Part of a small language model's weights: 16 layers, 58.3M parameters.
MLP neurons of a small language model. Each row is named by its layer, matrix (up: input weights; down: output weights) and neuron, and shows model dimensions 144-399. Each number is 500 + 40 x the weight over its row's rms, rounded and kept within 0 to 999. Numbers have three digits each.
After each neuron's rows, "fires after" lists the tokens most often just before its 100 highest values on Wikipedia text that the model never trained on.

L9.up287:513447482575527539456529506507451516455596522517468544434547462405484530492577449501485469511536472501477478559476539441445433528525461520510524502472533439485435543460534567468476462441488463508523509477486502470505498456519489497469528457481466479560447557474464507513514515523443555538503479465480500476506547506513532476536492465524480536482549558506455535559445551574490492445474449512599490512541563479499541488541474461504490486452466494491390523494470478551524529498426535448470511481508508579560478516436593452488548479535516553457572451475512493564496491503511559536527519429530503465468454528453427529513512536527450513512485463541480467508543434505476537544559415431496460484540511515565515496527474501473597564534512470511491509485488582539522544558451458
L9.down287:509585492463487486501467486509542451469513540512578433523469546556461604515433489486514526534561447517476545467485511558517482527545428552519504527537517418484497482469547435444461479501519469514513564512487523556503507556503476508516531508468495609553523511531512568482587413564512519511511571509513519491416517514471509494504506580482531481540483544514517548511481531527510502486499487503528481430446518581547565483475519506494497501529522506472508464481516475506462508470435495532545484462528438536456506476472431477576478572534492590541447391466522509524501515457516442488534496445518495564514455547514547535506516415530568529533520500436545491540460557533525505512518538485512586510511504512507430486490486525568514534556593512481553444518527565483461488457531526
fires after: "1", " ", "9"

L11.up1007:432594491517505508548536519567530538499457532621509581467513544575557511543493469535552555475461504567529524482473488468427446463536543566552504477557565429500485486498477466519482490490499501541530480499414484481521484477556459466473505445447486527555475470567441512575457524513445518521512562531489489506473471461485471531526558491491502464493516486536476490500510495510479477592486494438591492487478505487462510521550452502442553499566451502495510470513574462494506487526561582550572485531513464511530537484524464496475531479395528516551526473444533478422576471437536469411489479500478519501578493483529538434506498476460523481541495558452491467500512423493562457536479406458464561498461512450491504578523424424463482549443486482430480569503477493509540531482477507
L11.down1007:487609514433465520488544500458586546511473505531517513504487475544523481541520513428549523517551451524503545508514520477495476565539490505501467583461595524548530517488475503477499538530507466491466547554497528463530507483408492484513554551473466578469522442501522506511418514552501492545530520499543496476558472529547523549444470508488544495487491493485478500432497478550525528587544476519542463496536461511478543484509504484498562492494526452531502544556505528459550547500453492506542524492538518500486519527526527497460480491489487557568565521484436511474492490485518539520500491508578499539474536565562471378564497472508494543575455460480519515446510552536514505520521540482514469485533507509603396559537551486549519525530498548463540423477462502454575552537568492
fires after: ",", ".", "==\n", " "

L9.up1677:495523521521473445454478528586501545567569467512500548489550479466512490555551514498467437597512508469554467450574516455494522473528442486429569543523543467521404510528511497521548498554466511491477466526549515521520478553488541514494507578443548472518547407450581500515583502394559517498531460487465557459494454587454469473543546485496486427502478546611488493510536509530479464501456546504506506468540445521477506482466509444466493441504570481469504482467517488543567528575464493518500525534430468535450485574474488444507507482471501498581573480497583497567557517486494494480448472420521464464512531544494434501528496496530555528514482416502561598483532439595485485475473493515495431466524466506500455433466497510493517538502521461455440442460532516469474460564505476
L9.down1677:470526555478502508511459479525538452522484471497455615492459412443579514496451471520455521487482531480496435425493485456503458543538480520538535488478557499481577479595479461485568527483570503505468483515507535472532473474472507468490556465530515476471514433518505536512511543520528539531494578491538518418492572526504544518554529476516540463477489508534521533492497484540443573553522467565464568469461521483552490521473570462473502446547546579499460492486596532500463508488443541561542513487472538511515415528477476524567517482483549455554477524485521447497481533535576416492540504527566493526517523475478478443480526499506484555489533510459545563522550521533484489572443457529481486475575466533545460494499547489546528384553445477440599516564479464421461483511544521
fires after: " the", " |", "4", " a"

L9.up236:501444493516457525463529494512529551528500446516505551643506588501486499493464513586550503554562495481577497547558463499448515492505568494540538434375541540462504534515502500536457502490475472544511497520503488473439488528548497540496469499481516476501475520413463573453508476526506514527463447532512472534531557420547452483495493449491485531418503493530519479444463539431452545445506588412441486457444506541468472587520529542513476558526501470446490567487496514520482565486500534546518465560421488488419509478538410490501430498494580407470516541540477466408568446494519478537492542459546496551469524514494517507527446562466545572534431591446484484558519443494518434541488477534435456480486493545508519554512540505532503444532448492534528537473494501549464471479526485
L9.down236:498561456512453447529522506433462555489508536491478470507438527510503541500509637559580466490478448534481586530601545522505569492457602412476550597485520487554504528529535517484481505515464650486524486570519538450474525501492499538443477522535542537480467452436559494536477577493476484523536486519473455478591490513564491502459497518542499447469497452556483438501538539476493456461480528482495540561470552466510529544506483522483450461509479510532500490537500475492480545540461494485501564492468538510494474499534506502438473447536503469502515538537487418572538464494509539479462526552515484477493568475469493492480415440538511488506449457473544444554523502584607536523575477490534474503492542615454517464518518587480468453549449488595476557533500499502484493490530444
fires after: " "

L9.up932:518526468478497543555585469487521469514523459480512405434501485498595540545368526478469487478509441440461567478502488431543499507502514510484532464532461512499492541540463579489568472503452459487515532464532467514543447541480480493452459502474482480531446468501496546481492520471451455496479487502482575469514507501501527581506466487572524420496428515435443458539551506494530488484501561496430480508468472549525521509495460541450511569470500464497515516522497492559549515572456525534516456479479479525545433518541558515526419508513550503437464548482442512486470489522542540536538535526441459565543606425486464514546542535580462447526489524482542492464583525542467570510484513524520460514487515483446428419493498524441579424557525528449542522433446495534434501468462505
L9.down932:501499539533616558540607572480525449525537547474484598526554457559529424492508524571509483513439527479489554473445551494515477503498475506469453543520510527457529515515496523474507518428582480467486519456490537531469434517505489490449534509528491513471507540549551497518555467424556505570476518515595458529599458516451509494463512553498482470542525503538501541484510473531465557514515482516454482558459447450498454476549554573491435512610471470577417520495544575460503501462521500569526508449547550477472512549498431495549531509483465552458566519423538533504502549524468530518549514495448502551527482529455541489537461473514456491514480520551481561431523566506545477507518547524436498496505425497523448478505495570467490526534495492413443484482515513555514464533516479
fires after: "2", "6", "7", "8", "9"

L11.up458:471467521507495509474501550486600505443502499505524465440496501530454491510483450454471513484434556438462532459516550548528526517519512520461489514478498508526511561558433535536428583491476503456421503483433526525504484493450487503575470469533487534493467434543521483459524410477527521529484469486501585508427491496493494474545555443511517473477511519520498446445482445403512589507528480502531441473522463530429474466526467512464512481515461545461410568484471419597464488566500433524568527509482536526489415556481512518538564561552484509507455476524438457452517531502495451438491567538439493540510448433467436560436431479547527441386454539493558440495452454598503520456479536517519506473506615466468554475501502524485525446481579517486442504499499560435498523491565505
L11.down458:525490579443535528467502440510449474508583534485452492514552470499518520586593481484522500413499498534553545488507486501537511449472532548441643519489539445513487462491455525520552493632593547500462482519463516477514426531543502506492490526482533457585482484508519539533584468544448540448440445469509591477493534477463505527544476440549478520497497511500491454490518578490505459552563530544457407466554500542571516456490538561464501475469506551486506448499533469502459491549488498469523485497490457511526508453536499491511501482503491499528578436581462488440498523518426558543475527506560445465435543499540505553485489468535524606473547447371524460423475468480522522503469473538476509580498422559491442455529461484502460500525526533561546493469499493492489523517441488
fires after: " ", " |", "3", "1", ")"

L9.up732:513568477486502482537485509497539468541521539531490498488471540497598445432513453508539511510452451482503573511571525564460547518437494471501524452530506490500505575404458507466510505503574577474534531510564511486397443481484474506547505452512519535505524500502528581534448511470486448523577543426506488487478490454510549498476518589447518539451514484513486440460573528413485453522536501497509498508503485475519547499518456538469489463495502517456516508511482447509514549446527496520432542494532574439473524545500437483452493481483489523544451578516512469542501501519542481490480448515468383518487528559509498485467577573531491498494461437473589535550532465626459504599521476521533492446467489547495454472494437535519507508450490494514519468527539566535505541522525509
L9.down732:469497480538496493486487537592559512543468537483498487491508541512551475491437435565425509448490487595487450546490460505552557480494495418479492504437485611482457465540466497524471529521493481531515477439465501484464477540434496526530475443532492506512504476541513452488442500485550487519476463471539435458513555479513570436496447499502561533558542471586512477452412513481484528518538536500511581468459503532534551525496509483454554536517494473494477526605567472497513457491466501503502551545535585465508511539486509483455410455509538437455472520547450470457444547502539500476519520494499584461488513515538481538436477454551483567448518536547534507500443448489542470491480522529477476553565549486522466481566471510457486417516479477494522497494466474556469489414558551
fires after: "0", "1", "8", "5", "4", "\n"

L9.up1661:512421549510522503547526563543502456552502468493472491523492445525505513494542583487526421534548472496555430521458563464419491501503547501533574522480465434517501461497498497484508478481515454514490541489541498526584485508497546492475425575494521541530511479541463505486491436486547485497442550498507475506481432497491488543567509503505528548439538490509499440573512461577555521431485439466496483506463572534508515475500473563486551426574490487470525550455449454441505446479463475442470551513495540513399505558483552465511515527495566515489569474503448449484466460468553556430515480488401544448520514471445579531512468617495500488492463461514499508457516546570492500501469487534462479527471548558498495442415451507532499517537440507546446473577466471423557483540432561
L9.down1661:536458526502538472484490515517540533481500499579526439490505505480489508477568408533523451511491484476442496552538503531543489498534454544500484572407492526461497514486509514541533608548542508469564448535505488519469499435481561469597446529475528502439505521481438483535557571497495487493518485427469509445491514481546500488477551525499481558515464427521483399415471476466447454526437481519439560420536496508481482535499478483473466542440498465502496516442542579473550464510582484560545528507435481437544469479532433512536532530565546517553431489504542554510563470531532527530456471488507457481519470467479471482474463470472466514531507552484499491509506462445549550505499479552499537541519400512494523497530497477532462526495527541539495528495559494534469454551490579
fires after: " the", "'s", " his", " a"

L9.up229:481566496505490510564527524507511501481429435516536521468517470484489453522517512507463534583497486472473527527554518381456539456509464537555506482474530524451470433451453545445508483441507538433515536528475478529457534466504515447478471499507520411481506515536559489519531592439511444538534465488518505497481480490505526488488573516561499458494459450559470550591565505492564491485492547588539491543428480466455506466546472554493485510484500593452507569464553486469471377476476446495543517491480502510536405412515488504490509467524519544454495464498501500482497493430422480528515494454515474590520460524457501495539497476444576459421450480506445527483556583477509552540513426440515423516497552565568587502433552433545531504549514486508506488549474480446506500495447494
L9.down229:413494475455501519436436516528484467456522513502481563512534450445514553441469518559571503525548506452469549484470491464508435580439510519509571559532438489460508579478482539503456471466490466472477534487510529454502487449572437490506537509494589519513518466525521424529533538540475473472544486553515481505450475485436472474488465450540550580517581562506471503524478487473487450453508516493549520504561500527554494554505498422436449485493444495499402468559518487536495461541574580621535504463456490562510485466502432556475570518517469560523440468450484545526522476558505467454571500477511542453430502597507559529460514519500479517474559518573555522501511502521527525475570487522548510435532390531536557516513527466404518455473466565564415508538467481482532463530556594
fires after: " to", " can", " not", "1"

L9.up843:520510529523492523502542516465483507507541533551453559439486505486554488438521496466511435471545454461430564471515465447520430462499460434511501515513458521438533491485512518532506480478582511529499532506532453496501553530535509517477504484468512434535429557461529587497546492488516459543562545513431500512514446473511468468484493467498481542510565523539486537524537521490580530543509425463545538460577543482419527450513411503481422512428497503448506474522480492556501448486495461517496523459526460465526523481457546455517525498464517544495510522527496470428538505506506498497447481530495562518430453541432486496490504533549449481476446484430495471534487448503540555488520493499491556485464567519557543431416524468537494455592549538491563573469423546505458479512574537
L9.down843:491579485539502580464446493496503489550475511489555548509523561459507495517472502507491431427487476519464470447443512435535530513521449510573466525505480504527529411532539550517467615476507504427565453614542515468542459400470522486529500474409420461496581456506539497519533500486462537515484514511560413571573496560471544490521561479463478568526501450395528483495422508546519486546483446567454585604569498450457594489442495551491583455427464452514475547480551497460456562502546470444478533466427496581487514506487474565493483439491517484460482486512508469539501451458473475433462502570536467519556484569514505540594459535579592514455437480512523466449482488459467493539498541491484593441489497456455504528493461483562468499513518540517524534429535525479443472474444481
fires after: " ", "1", "9", " to"

L9.up1100:452507546527390522517468502509551488499521525463539423468536482496566452526468479462487504557475529489470509492495455515442511534552450491535533576487457435465545506503466553506489492462529566515546460470579498492469575473561507487544556533546582488498517457428466499436527530519564575433561475499608498507436512473462533491415530484474436445451505463457476512466523540479484470471484488493459531454569509469507524606532522515534442438469498509444556428470505523531479550505526534533514442467522486504512586428470531460518467537463448452463549531523575525484489437504511545565472533504500457483466515483487532534496448437469428420492520418534518551479512542465486512508470547483571511489498579481421517550524475520478448487549505509527471510574454553527517564538555471
L9.down1100:454461469485530514508520525583502484446525475480416476562514521520530544479488431538418454495483529463555560540465573541503473509533541507511458511462482544573484476564515495564533533519495492493563475485480521513544432451544537531456527515498487510481447527496545538494522477523533487436473566493479446578555424502547505454545559524572481430484459489490503575556489573537504449491406536477489477496553564548445481408443562472471513533540516491480549468491537554486511562537428510500477488536499517539475534501505573563441492467441503526505556382477540464462527490554521511534497446499480564525515446432486510459439464478484528530469420467492474396489462524480506458533495530510531493518554491529465418502546498501489491552526468499492552504538549438521526536474456477
fires after: " ", " the"

L9.up1125:511491522469511513473479456442516484473539472483553484454431543527516456466570454545470466463453489515460546515573518487526481519475446505509539583418490465512500566495518524497544504541428480479494485539449508532563448476544553495555546407541490460502520514464546501472481504543519450465572499458506528492563498453427449501469486533506466461583563529487509533540517528460518492431443514403550493512448492471509481508544520491482534483438429470502534434491477417572434519483555553544545484544505465469529504466465519455564466495469486471474457599460474610566481634515510516523527549453509464512509448476519475422507492469472550414518520508529479513474539562437461484468378482551554508539462443483444498532508456520525550515497532581467571536549486495511527490589509509
L9.down1125:582495530501457514458533528535566454524469548502470447476492441511564521516517539552462583529483511508430493450533430547523477469518539424538491527566550514456493470462429482513535484446499561438534490437537454536522577482526511508542485535470507518492480418451496526552501486507496483513510514444554511448596515430533502574538574545521490504538605487480512474503536522544496561484532493505409452477547526464539470488535482477458503537499466508495490501592480552540553492442570499483535477478498435477546458469464527537516500486493534558503577524561505489499488487531471475450485562542461485537539539531475458477541502529479532522511504477478518435538547566507526559527448492465483421479517538475482534407455473511477596549533457567510487521505554520500456499490500519
fires after: " |", "4", " St", " W", "v"

L9.up2045:577455559456540569491568521478465509538491502478494499481515454512406495487478465546511514492504498501523460521491530485501481532475427453463470502499526498434473564525455470515523533516416563481498455441427518529568594523472550494529510496406475469488466494540485442573421457534519485534506537530498456550563458541461535521477488520557481512448525544461413500471418489485474483574505569550445492547510466599498476498481443585457557479497434430531513527434549436528562486480533532392563490451517492514532515412485527456566470508450454519500584551482515457500434511464536496550507516436455531504509585440463496526499500482485463466484530483483508510507513468456487562563497483492516451525483493537492489531477421555497593553489542528504522490488477542525438465467565453
L9.down2045:561575466497455525466523515525550594484537554449487517486480557493554436483578492513509510540528506530561477473480482522526536447431516513458496541530467472436505482580427570559510506484498487576412524513485539522489473532459467485559456538524510492512531558456558490507548512498518471444465457523462504513585505491513550491517559540481516487495492426575530424523449520531532476570459526483454559468517486451450516517538556503510470478494491433529497456516544440479541477538488423519467557502429510477481504490508543536525542481522581476516421446676520493485485478492539548449518477550583472433459510531506467473474566513540548482477510473477539465506510530484560514520532542535483508470468486462502560477431608469577486510488562464479481452549495483531499448534583494
fires after: " |", " ", " and"

L9.up1517:527505566531501470493543510461484503508544459507481517485537473518406516501531489428457498485576438493527527521482416469515491475543503523511548512479520499477453489525543490483538484467551467481570492492513486511516530476554577473542495457452551464503554422516472466562573436535428450553492519507455505459403486474563533523483454517476532509497561544465495487464497465487483493550495454479556551527508450473527438472523539457520578423430444476429445495564571529490518490471409514592522521486543533489483461465455435552453512473480500484438465508461513560584487473487453475504512450453510508585445534577464501477540513554450491493501428540498478470509583490496472509552495499519523500501556492564550529560518512495394466470513524524602584551491510479512554527489517504
L9.down1517:512415497483582473536543553486444487464468464489510496530486513550511484481442484485552556580503573600496467543537507564504480501542439449508524507494514506428491484531418510495513490507470457529494513517536495587499459515486509534474427480502510542485566538490467507474511445412562518468501502518468498486448404477501483482461547498496557507539445501461529465525592526500452546446582518453531464508510536475529525435478488536484478494450463472508520564491459460459438465519479481561488514498465540474474509570461394502486539535473535446528489504489491479509434573516553434519599511482528483545499489460472519466523453467547455535442571451497577515509465400481541562518475523396426533574511567434515448422496451479495463604523549473485536483567477498392529529497492496
fires after: " ", "–", " d", " ("

L11.up1336:546502520553509466503514454493506628512477471503574538562464465489442547491510570516536466492468493536545444473501537540447499499506523523506554516483516526487504553520560534539454518511485522496450442485515459440475546470392465503486522442523489525533470479503574532562527567477547393486435504443532483449489521501521557523519530510538467585533484524546495471520547437431498489553487435487481517488461509485558536469513534501556504540520400486460630512526509543510502498530520552557540478455407503509478498472422521587501530528541493486478505527430476460451510460483454537494566562552535475492527472525521512520537520504519537505474543504501522524521523523517438583550490517514491480530469507547531502567508511495523477535507496581478397511475515471468583501503430508
L11.down1336:451554539498488500459528499499530444604542540521491472530536542517496524549512467480446539457417498528511507492531452497529591446491467438480474467451498513483474405454500503511538501548613486475503532520551575534576544512544527508544486506516512539417472539570503549562534461480478497544434482547465531525511490476463475464547435530487475474469435499528509537549535522524486526527527488529500519543487453543492519511564476473528514525446543449579517463520535590461457541499517483476461484574524484522475536463533543518476500451459570516549497486580489463508503590507516499545486428467421518562525518477527485505400556460451492512534449526528436494550466452486544416486467409455542514473552498536450523484533537487476482519533503465576515528566548517519483543487503485
fires after: ".", ",", " and", ".\n\n"

L9.up560:527517561505570537500524479530515442522518419523548418507518538507498457507527516483513538489466529479577421525535456469455447536535459512502513496456545521492538467464453498452590482523497478546447536481481522466608500544456524458419510474516470474444501514559449515468441480513471529519507506500494540502434565546374494508502530504558476468422559441495478504508530520493537477552424448503463516531490487512450432446515464456580475459501447463516411465581524547533482506522473474492462475459449551545489460517498473491594544535561514512584460455510509455548468541505489502500480514474449492563459417515535527461596519444530521420501557453567578571491495482461527488503454470555447532457506471487505499533503546492482474496507581469493551476491503396448545509569492532
L9.down560:467523572478464434516481548479440507444493533523475460484514492450448478454498552495506517498512452507422589458491492512441600503485483504467453578522462536507523544521497412578554412545475564555418466583411432445475521506494443466545494511467458535526510510481524536510470484452540522514536542516545533527450527506485518538498500558474489522490467563503559528492493464485447492494540500504563572526500524472538466542501593561529446531537515484517484477539448553569434464449464497470535443498425526408520495505530511512466468535568502504516462478524458544562473450499566478490555557516522572470474513565485540480531562565550502472496428464593484499533461467468555540416525545554522507504554473484539531514443521587536524502412495545504437488474537504475519527525495555
fires after: ".", " As", " van"

L11.up1406:509487521555531511497534586453499442473528495571490528526555586498556515458486510498485467453527484511493541518525501508474554526474559495485506486486471479415482452549485446511493459487479520448529462559509494489513458509489558512486545499586483487469510482502521517471496538428546497507439539471541541431546457487552471440519518486561490511477514481486557479513466483394515508579487485521507461466500561503543499485475506516497513500546573460498496564469482603514475474472540496549439504500481489541527463444460494477488493534536417450506535443511513497452515601465513463489448475454481510483435500572545477541500558521474550497496498474483579544591530526464470456460497424492496436566495498470494508462419486521528491509460496529443504512503456432489481533451505558
L11.down1406:484476570482479533516498441482418505430530448496495554517500504466529465535441503451479480579477522430512517541521540539567502483518456489472527542567510433480541498447451437493526613585509531523549498540555506515462540524552535507511455530517506532615442501491518513570528504555465492541543456499421491498525500524669539548596492493516437536536543537528598505530505456489502515522466444465451471420449476467493473471520517514531489579547507494605530542474479521502501417488492579444599531488485571529531485527528524500440530578529492559455516539594511468500526477451526480475510479478551601524510425549442424554478522548487466492479607505499433562470497488501549530455447495501497494495506469467500535514550539502465518510528499463543480520445496473512547596444493470
fires after: " ", " on", " |", ":", "born", "2"

L9.up1189:480469487456581493511540492524524442513519539518495498503493495542525567454517477400451459502568478439506549516489502495445491470582482550441537434504537462523566498428435491496469507517506541506443490460494509404531479447555429413543455518462506427550548542540481497476475509464511501485507426464596458448475449504540483476474551410522477479521514497467554555547499542572476535458542476521458516500433557508485512411552513503540503534410499509559546489447512479532512437512510511452553518441541500499518505586487538560487509453469579539504508453510464546575497543490508440476552570584423522461485439551524497520551489504450462486463536503521463455463532540474512545497475508488423558493514523487503510493482416507525488512534567582464440504506486467489424433482523454
L9.down1189:517521530526471433507475561503450483451525500570470471480449494473484537555518469489481481492455490518434477461437528473493495424501468451537521540498525519439476539519521429528474436597497508505540450481527512497400545568532524502503490482508501492508586558489555491559534455455496553426465511554526504460462538516438530453497477556535510550464502516462525531435459507433415476541557513466517520505486555536497448591452500520572536522500508471508484501506489556503480594514453516519461476555499513544450473537527426465505535479619471436587467442495518419479534537550502451546498489449467444451522502386536475441492482415523418524486470539493505489544511551488549512409520522527492501569527548566499487503483539502475482471524485494521466439499548454574533547548497542
fires after: "0"

L9.up1405:460484528467466524592527549536568498470492517447467495512397483472518466421462515443458517540503515494464464447469531503490567561530524519495532464529525518534509586496509501501453483467513545495498452550476504430529482554567499472561506461482508514516470520463446535417525488444542481502534394429478495485526510550530467483579548518494486481494524511525505483450494478410441523522547490468530460508486475491504583529518449533457415508487458495471423504554523506509523553523564485528503456510502455454511475476567548517536517502474550452471455489446581484495474507453483446524501501478546507513411557512475332498523533584497482519409462461511498510487465479469562480500522482459489540556506510472483531481539453544529540505486489519475481542548488471573480436487537465
L9.down1405:498494496528534485494526517492496513538504512538508468510477463560473485480462480418528522524445552548483507455506474516445488406498542572513508526526485501511547563528486515416486529477592565483491558545462527505494490543497435475541448462473493441445526499493457512418492483514546528498462484524508402478512444508467432496492503562475523501444406453474473469474490491503468483503499509533522523427439503503584497476500493483528522499547480450460503465520507508455442523416559458556526492513544538485461485476517517519540469515479424462416524529457525516541535560521526476491461511568422531529438536499526545456480507468560531499569532500519494506518468477490534471459430472381498523457435481433433519458453524580512465494478596479519456537477506611481467471510414544
fires after: "9", "0", "1", "8"

L11.up811:502452413504466524550460504456525544500435471545543475488498537540467521528500454530562447527554447488457487422461555501511555445520489490442519534412499528486471502479448553509523452509466542523470500530519458526486494506511490458441570502495493460558488475483517500474460521466501499539523495531461424478508469551490420499536529525566418439500467450467485457482450495495489490447549508551489581496550534489485480547522468489520454498508449486453519473480473424457475529662494489525433527463509511498502508511529504531486517499539522503452462427518456483478447494498472530505522503490506597591493487494455501527462521450427506503552569482480477528480434602437492484470489519558522478573454484427458502480516527533549380489444495444443474487519568563500495492449540486
L11.down811:439497533492547514502539514506484569443547523498481552468497466576536420547482533499430503496521533607485538530469517521516531559499471540575505422519572419518457446370521464563517522459468528467571506510529467440508483549510528486488438535544424645507507551453476519449545548485478504472464492439578542479488513498510424482454449511488485510541521509502416496535503525478491491569501573477508468485533505507557478436523560495475498480508531516454490508515483502566588492456455421559508438544428462559539495498455486468493476434465524532557534521474488440479525424538493508515508573498543495485485489453552519546544565565518381493462455464483565496523500479527523474492494525540490469482520533587479600455511505483501523536530542455548451503459515459538520462515474488
fires after: " |", "6", "8", "2", " cm", "5"

L11.up1717:508426466545558495499440399536521545520504514534462516475566494481507538580502539546486531541469531505545509456487562484545510496543544497462483562516487546518497526515496472514522501533489470499498495435502547504522572478518569488515532520463499505540510529423510523465491499468573506506497502484511574495497438435422520576515524544519549506524490434494523468484497503484526457574526497488461510447418441483527514542465572479491500497582486493486520438587507505465470481595455514576535470449492490442474532496487495557533520545470495524489502581475506505504465509467509483553538576531502563443458502452534517476485451531530443384485488471437516499482538507457528577500485530487462498551486511474477516478491575532438470441480473469482529541449537431470524464489457576
L11.down1717:502543476473432508526566543450473488495505553445488427478518531563406547476507493500568494503473495472384451520503493588501562530419557485535518463487521478553463420450543513501492475499539508462538493475488484429507497462543506464445455512530523462545507538480471446496574466594525535584495445521478424501562527542464517512545491491488427512534539514512456509524621476531462461481505458531474469511508537560492460492542487529516446461460482480464484532504483456597495522473580446460521534516440485517516510453501481477475574506508496518575512462453485503492512434527485474435473448442507451504504546586491511530488524519548473530509475500517468500476449477576481469397500465496500494488423473527467483446412487551506478568543485521573514501418514510561413501484415456
fires after: ","

L11.up1667:514507608484593510497471448480462593463493482477538494499545539372544484488451424469552547483514505549528468470546465488486525537449471523519507480534472481511508458449499528518527532506495479531521443520482521511436558564513498515428581492465453555390465466528476496435416411418586553478549563500523517557502505523474517463467531525453493489511452467460466501478485454481505495583522536534412536488477500487554416517487501482462523460496482533548511474464505528502473476456475511538407541556528506434527458442530496558525413465532532516545485455516506462455598451527524561458563520489421505525512526480490546534525539533508488507491485492501504545484497511477470518491451477478481504489517484512485492523492502484491530479447423505468561468470492417451551486612522485
L11.down1667:514526540458519510425547493496542441561488485607496546541566491501535498572509521513554525533479468433477545539495462468496497464502529476509475545538510489441478504472603547563462465547463569472461493533516503484564460441499481425526492512467447524518536470530434480497497520578507492478420465507433502540548469537537502540595480515468526478545549569518530538447532478506521442510488547525543533496501512523500523460512526537496498498518509552432473473531531442502469491511523544489511456456440503474560526395485519504455583525458465521527511505538470511545542477640495526508414456521603498446447458549459469510525466523453512496529544483444564486464513564516538511578520469499504515465571467531515518616481423488475531548546495516391479570466485507529521461426513463
fires after: ".", "0", " (", ".\n\n", "2"

L9.up2017:497525486534519496545493519516452449471564461479537455507456435522467489520511499422447502458505440459497511468489484495462497537447415529531486512562493548418508506424466569424485489505506517528475467631470524513431546529471541480436522408495492538477488488579470508523497439488532563517573515463475556444522542467515474486539458536511504538532510438455454540509526445542577468526504488449464525446486535466535432482433514493515526454450483571426494478515551492450451512526503455496453475470438473557519538525490439472489442498486551528567522485485460446540435482532509542486532440511483477552548524488506451512479516463468479517540423553562490543485508474496593484524460471472519517421590514514458489519551507571533533548555493474521489484500459484491529533497545482
L9.down2017:451441514550555490467458539466565520503501530448479467596532496465522480472537528490497378514469523425531553520508507483566505465553511482537485480501484472508499516492475512532498497487493490549532479492534468478478511450498488527440563524481503446565513575504511457527581426566458514473492454519467521491508548536561539519541491413560467473457488536505550544546411457442502582527512486429563475540464497543420408468465493590484526490502528532517464573455472434526487469486472466501571526478464521475554409501530541442514499566498471470426483495547507526494523470502480574496466505454504510535489494552428520447557536585538443457485458509453558544446425518486461431557461523471582517507449482493453498507489525503528375516505425556513515477536501505549458524431447487
fires after: " p", " P", "P", "ip", "-p", "p"